Weights of a small transformer language model.
Size: 16 layers, width 448, 7 heads of 64, vocabulary 3394, 38M parameters.
Architecture: LayerNorm before each block, no biases in attention or MLP, untied embeddings.
Training: a variant of Adam for these matrices, 1071M tokens, 2720 steps.
MLP neurons of a small language model. Each row is named by its layer, matrix (gate and up: input weights; down: output weights) and neuron, and shows model dimensions 80-335. Each number is 500 + 40 x the weight over its row's rms, rounded and kept within 0 to 999. Numbers have three digits each. A neuron's up and down rows have the sign that makes its largest values positive.
After each neuron's rows, "fires after" lists the tokens most often just before its 100 highest values on Wikipedia text that the model never trained on.

L4.gate942:511495523472454525485480515435503492444468567465450478489519447586497528457506517451457452553572476437469490554508546601560496505461541561493472469490493516422461476527496510547511568477509547495481510497531517505494560464483496496490504501453496480469516551580503479560465478558468484512464499536500491524469478498507473413528470543464537457535468536547482452484605529504496484524527459463434541507493520506512456591453485494438583523460447535538525530513463477531460439530432471499511492529471557507520450435541596495513483514493525467479432520511484455521511499492434481586549550512434541457523489567485497516430526534513485414467453460447453461632466490551496520479453500447483469540536403549418491534621537495532519478486487456503507465581515427560503466466471555
L4.up942:469485542549577423541535461523507499539533465464466562548471489420498532504484520521458524521551505507517533549519467540490489507489571473506472507534525489600487501498605547540477430517563534455509428429431496491435531455508522522495546470477480469551422490481494501416525517510446453457455435494525499495483483519492470475507536495459555516449457502518534517499485498471490424490452500415547528506489499476495461497505469480474473495475501487535556544480533440475518501471528493525489505524469527550602471479459452482578516479497566422439527448534496507489502561489512477522576536550528545446537495521505453440487409428455523434522509429552522453511510556523582518475449460391585505577476524492528539457509520580494458552499479477498495528535469483522514394611533472
L4.down942:462521489538545492408530478504422504506547532481488441476557543533410446441540481538515489458411514506435479447474554502533526504490539474641491519512542439449568528527508477496533448525548463511556527479520546540524465540533517488560504519542495508503494466431504504486466444559523488480439446526412484544479527564543493488403399603531455451487556487528554448461475422464552513536602503506493468533493527514526507485518464468488431451558497531427516486554472467445505508482538464509522475472450463498491564488520503495392538457512508539494550526510500482472463456503578518533606492499531516504500512517514486523534507520510510456521499458488510533498484468482485522541513469464456576503524562434527488545541497485459443497523437526439482502454471570500461531483472412
fires after: "ig", " m", " c", "n", "av", " C"

L13.gate216:519506522502525462508536564417480545483459505570539492540485499538476527583501518507518492513535541560506489505499485515457547470473515478490470471450535397446494474454481509505400474478510603453534421484463558470497530463524457473538547547506500489489447445438533500561541459460506547513469503467537498413472479509509444453524513493472510484547439470483477502448530490504480527487506445488469433492520518483490509475505491471484552492490552537507464481571548492396482470505530471516497475379543484570476610516536468507533529491565483490486615505542509528493475516529530501534527520564513479457503486503468568473489546573409580397482562592478529493496471525443510488530455473549445471536553525452579512488456467526475365546501470503513527511509532444529534549432507538
L13.up216:509491486549500495505478466510494537564494474542489461488499453480529482509481490512468429480439472561526433538565502446527515543561460577545608465490502466478503535509442451527520426516563512481445554475465478523507522493476461510508521470551491485576473447486483568444499544511569533529549427504545494514523507575478433469486496482493485533501494495560443504464480446534570553503474468522527498534450501450470541488503533516521522482546510530523536587553535464457582499540501507482534532502489485513427502433466514512485502439490523503464480585494481560516507517477501479596491513454530455463530415516492489548468504536622464466475511454499565567526525515498411516495456511496442493513545461480539497383448491426448483531467542492498524467536469452454522506438526518
L13.down216:506484470508517496561420502550496480575521516482530417584447567475530524458556573426503541468504456483530446475535505510451536501539426522488499523575466493481470492461500515563459452466472534464526445465473469521423510482456503502529488473419520557417467511535560539571585436511526509471517513495563488471505518521481468550523445503473473483509479445558508502499550485529556488470518459505537508536382455553484466460505522464521507504510480465482540512551446459437465465445491458576440552404550485470541511443534423486451556486480474477530505452552397520532493533447481501502499468466475582503555474445541546518510520531542445593526537576478548498477494532537569474448465524440448423495495488490537534452502508535577469462485474491500553490524528552540495490459529483
fires after: "\n", " •", " B", " |", "D"

L7.gate836:431523580503489498505469543460492564536515481536524437435502397473440543441561594494555523529451609489542559456488488495444472519499532523524498488462505488463435522516471538527506485500496522512509506436513484517501547481503529548481480472510542513558488482508442502430535478541547453613505556530526373511527507437500438610499519459430474482502531464488518491399466560469545484543487487444495486504503538447491534556439479474559481547499496521538528496465483426548504514580495410515523456490530518493485477539511416561537525499508506499535500551498489397485530464462520472520475590487504507524527484409473570520483522549417514551454550491523501505477518475555497526517482500452605469503504526500562491507522524514421491526429457554455557500532576478488534506374487477
L7.up836:478553525483500430478447532485535522504518454485537483435501514478444557461531528557461527436499616546553465521459457446518467518547507537399513534444523464468470469489460446487435392507487543463511479403458534467442430471556540486494508485515457504594497449473520533439517481520526442520527431499499470480539510527556490459464523469422494446457498497432438521404480483515533532506505485505503496506457521534467526517448449484542519556463498400441556558461525516579535495510581479523539512468499546531497457527486461502507522444520494544485492511484452538502538452486484492460514575497434476515472515437524523543545521537489560538547508452452476456494557499472499598587468515542543456521505527582515493527469453605513501549453469493453482538515565494565538579505541499
L7.down836:453510479492491477520528502541476490492492501494493466507475512468507487464473595510355500446543519535465520507440479475470558543585479530466531476454516447518486440517543461485493402471466573496452515458482496474203506437499485467531552522476561541492501505533578527536507502516571449469502500510537512521488479508520553489416507459504453477458463513511519529552476483531530479440494609540470516527534482517522439449506448468443487504507500463459481477506522495532397498495442505563491411507456496516470481498472515435512429482503507557495482511473469541463467468519530491460450492461459528547501549463508492462566519529497502498504479461516473472552523519525532509541513466557489458543548550531468492503457528523498509533491454451495520510570487532495520493586566563
fires after: "\n", " C", " in", "S", "s"

L4.gate734:507458559517534460460528533464505479459549527581527469455547421466526567538414527442513527533510481471541490398529484526488491558488524474538483535459425543489521508526463448473502542413545492552430463485514581547492493505578509490547481500466475517526428506505480492480540469486579546486533550488505516468543458533487544594494467479429458435507468477538524472514489496479494483493503445508477431436549539561443446518514515562480496492400439533444495495460513521502500504457480399504515554515509588546474466494581563554429528496503520546525550546546486434459506518561551566473497455474436477500620601561501536492456532514468435483480475455503476445503553495479530531500537470440564501499546509476499485483544486511462485461499483486471501507514504452430454504500404505
L4.up734:624518598541438561499545552514484519472524492467562464486501504517533506461539490478502527500445484488472526497409470495605509450442495521440404541507471508500563440522450485600557522489526546495490553519517525460547502564424526510495506448542496538515458572489489444523497502450541486556516455529566549499547468480457543463499543454563550488511478500452528498470414429588487488556494501586512501448494476508554420522496488453471515510459582498416502455435458472407501508470488516553471400507504495528506507485468500509544517503509517428522529550542444513518445539478560522532445511458530494531528537451504490465464469609439493471460523439458476492543515558471473485525473448499544505492467476548528502509526561430567487545542526503520567447496510507480528472462520440
L4.down734:602515565482447526510502519519471569432551475438476509477533566495501435509520555490538510491462462494513544499532525600468505534496486473481404553563477580586592575467617459479498472516441482558488506494463483443477553569529542491487471505521493439469534509493505461551543502543535478476542509522520499501519538550477505523463500497535576497480481486448445529538521502478547495550459433465514494407448536482536504448476523525470502528486506484378484529498493507423489547497562467474470422511499511506525492488531549517553501467567452482461445497375511414488496481445489508475520523525482480465517511501527437503484513488514475507401577541507509455474576477516484495502462550564468542494446528479458481407501525484543518536469488514419530626437509550513521452494484559
fires after: " D", " G", " d", " B", "\n"

L2.gate633:504508544513461543464581461430473423519527461506478471473436503504545545448511578509518497564483531490539607430508460493548544481538564525463549506522499436478505487438455510538551495526484517475483500479448513530487621479532496514461498496490484494522491507508545513474494375500519490505501549522565512541494497473479569490602612360483490458382516499527533488502493497502485496466437507509490392472485543476504440472513513495480470500487559497546442521474532490458442576512471480537519554471439598507472470536487509466505684471479460519527488535498402515449450461519445462472594567501478524498533499371493477514485505501411464497537500471475517470525520470558565532530471445523530593494564522503466475462522557499526497506535536504526547475436472475508532547494525503
L2.up633:539541527528504441486530489454527470526510447443485491470481537551461500502479467508514568499468453482479518577525455498447464514535450478485501597503556490496479504471523414547551484515512527502385482455456490500491513515532496517460488480488379505531498466498505453502509425483496473498519486428597530527522475491500475507473527464472513473494533551472433468450512478538569517440438503470455412479496483497468484475530510395474514451537541493509455474552515437541466570529500526576570525426484542520509457541543478523473494520468490512515477417536469533519514520544505418589503510478453491413520539526482495507538465483527477480447493492509451513487538512492479447538505450477599556520516522493501460527539512476520553504506547493527566556482490537483544479469470458
L2.down633:497546534494505489435502466521492459534572514483540464516514499468511475543500461490510534471528514512555596468521457546429480494506522474534551531537560463529528498453491492534497538551484522479461484508504457521343480444469528496499521505489504452473534501504520531489553504435465512463523505494504492485493535539510471502332446549449448453519525459482486533576479507537455502472475477452443562460541433495557474494524493460533483419477532423481450474526509466533451513476533497411592505552482473527514426463483608491495448538566450494565470477453511498535522541505483517489508509472489497484533465511518527564488486501530523477478468542505478496460490459537500498561455479468510464500500488521569538473529484457521524538474470496540494514544575495510566507502504565
fires after: "\n", ":", " h"

L2.gate97:476493538397543486530402578499529464483470550473523522459573525516556494528506467486563519491518549531532498518510592487476524485458445429473431476509464447499472524509574545618590449449485495434487510526477484564562567493420513578489524525566433464476457516482513528444533485483462490543520504455535451476557455426432471575536444458477462463423504475577552459514527477496526557490434479523542521484477483448451456480486519527507509519432517552505523547498481526535533516491472510462504469486536503557597501561448540473473496467442482497439507511456509485510472529498496498526548505490542552511531471435522443516487566516503512493494442405512549504511474454474516598468457453527521506509589517479457488429440509538468473462468559487509532571456418511513496485567517470
L2.up97:507472511475472491535473522533520517554488477523476588523434574604519589491513504521502464435482474559489473523463532450551521554406475510448496482497502521568494445506483487456620510515420457478446491491487469495489565466493507531490500457580510467618503474517483478479528465456490470531598525538525473541492528471493549550482454552406524512474490504591535527522495514582505516532432496524514496456464490509515422508506457571503511466457512468551503538474501424488508524465559494509472532506431498486600491570502465495454492519476526521460542475488497471548500532459443460581428501534454458447502539480563450494526446470507500463447492438530537482509479506474564500412574519513517538480476520452466552495483523548509519456491431361480462561471502455499505460484482462
L2.down97:486498551526449545532526550447541548485551551449417443488483480513420504549510556508507461463521493449495483575511490501500503525529471498473531491500511522426505475492491475502550402444535389553459462510432438469535512547458503519509531462509493395540559504542468481494508466413486519514531490531498406559544524527455493489470473492451542538490500535565469499496513518527497486573453482492520518466504503576526484533522471537507469533479513497461486492522519481487446491538585506522439493553517487457573504529477457509497498470536467502495481455521531461497535557464485512463500436512542453504548459515494461467503501449555578509494485455517522556545530445592636571509501498480518539457479458521467471453550529465486464436421475505494497503479473536512440473580459467
fires after: "-", " (", " \"", "/"

L13.gate488:442532551483436583495484443434460522535572469485470498471537446517524479520509486523479544508534500536543537459524395456493543519454518582451531531489415505467503501496478535534488518471529522446494485555478527492477546491550498488531434497523471519504466492471508576577520428458536532510485502485543457470523467463596492559499507493508519458505509426534455468495538449523444478525481448487530438355533511482506529468384491483509517554536394543524510540473552455400479570487497500548489504434489578455488598498488548556490484455495494545479417494574478525461474493446467495441569532521512555473512440396501490464463556509573455475588450472434501517477496551541506510515489432465455544508384523479489488448503542473511473485460564443530523503501473471513516531521562499
L13.up488:497498463494506490490497581497486473449496585474513444509438451416453502480491449486534482512468496538476519615530517481521414511487460561432487418466462535548491491532549615582479512414492469553497524538430550520501494498418493408524443483476573498548484518424484540567507460480460452486444474495515519582480549506567488479495546422405469482479459528509521493468485521540563466472476476515589579463506508440498495491470489511513564529487546523477486476556517442515513483515501570561457482521514536467530473484490514486512534465450486493452439508514500506477467532422548517544445496492429513468440578469524518547474528590559508493509549481466515544537506485431508546499416452544481433526503476473468559508505541518504491459490441551520569507542538505490504581486461519
L13.down488:502549449507477501491529490522534552472521510516527456474446471416575445509532512537479531482479495490467467492525513495480484580519514566451511602517524564504498488410570491468542492494476459502544495472468505552382508479540493498463375487522463491460529487545574472588520511467518509488505483534526484577492529518426420525503439528519528479493513573519478527479597493541461507536463539522434475554560509505466509467542513571470539412529480489482443548495544491511469557500472393544449522526514466536529548595558499539512476429447545503497475545493457540504525518571498493477510485497548479526496480430466477448491526501494494491470503518483473450515542510546537481486469455468524500538479515532599520494435497459512478524547474521453567511449525459497509444524503471
fires after: "\n"

L5.gate688:415545532509510525407535477534511529472449437450444470505516491454488437533515521496496515484498475482529492529485476537534455535560476509559517479501492508456511472463419511495473501426508533475460449502534466528514586476475508513498529567509516515498485511509484453524470438598531483564532512502496460496523523482460515586508498567467533538459536534550537551464492560528503554505465517461521459480430489472527530466478462457562482513527520518458499549462544436424538546586480461554543509505434505489522482546514457491480406493445519487490456520497502352512505487497468524541482588403446463464570474536556544491553503498513463417518562424519490508566643511497519408509489517472496475482504519513444492462511579440527528485466557422527494436472511478522509480460491416
L5.up688:467543471467498463464496473524499429504465500501494568464482498472515432531466499506584518595584493501521486526496462525458489488547489490426480537525487440449596475478454517563536568499522529411506447487503486542499496493479582467545560421479502507502526511553479513537513464512537481450468505507504491445512468557487519458504490501424494444497495532497452560523493475493535536540433509543605464431492548538474499425515483472569588571494568483403567529502508482467501445501477541525599503473399459397533553519444477465523456510470518505481517511538525523459574422491497518553504433505558492495566521565535579483546519539575529423548506478515477513534494497473590448470422485536493507494464471463388465422484544486485471466466509539534480519453508507433520464438545459
L5.down688:518493501441502477465448492527434521495537474502569463428482529519513506490525495515524518494461501534523505512460436546495523537555446511447483493451536534570540593517497479483463555488472481520566532441535376505517556482461406447543469466498428489524478535503519460511525503475521538464440545516541466529498535531466484433474477435502506515497452473585474562480553481478563552560541531563526526456485544444517499485554494570545440463471509543499494524535489415451512536509502540530507492452455440477494457498482473519442483477497482454457511515571526584452488467505581420537539479530509470495462553477515403520516484500506476486514470503479502500431493513473464436485406490471453505567557492470549426493531444503469406533466452543470445484560422505418425557466522429
fires after: " N", " n", "od", "n", " m"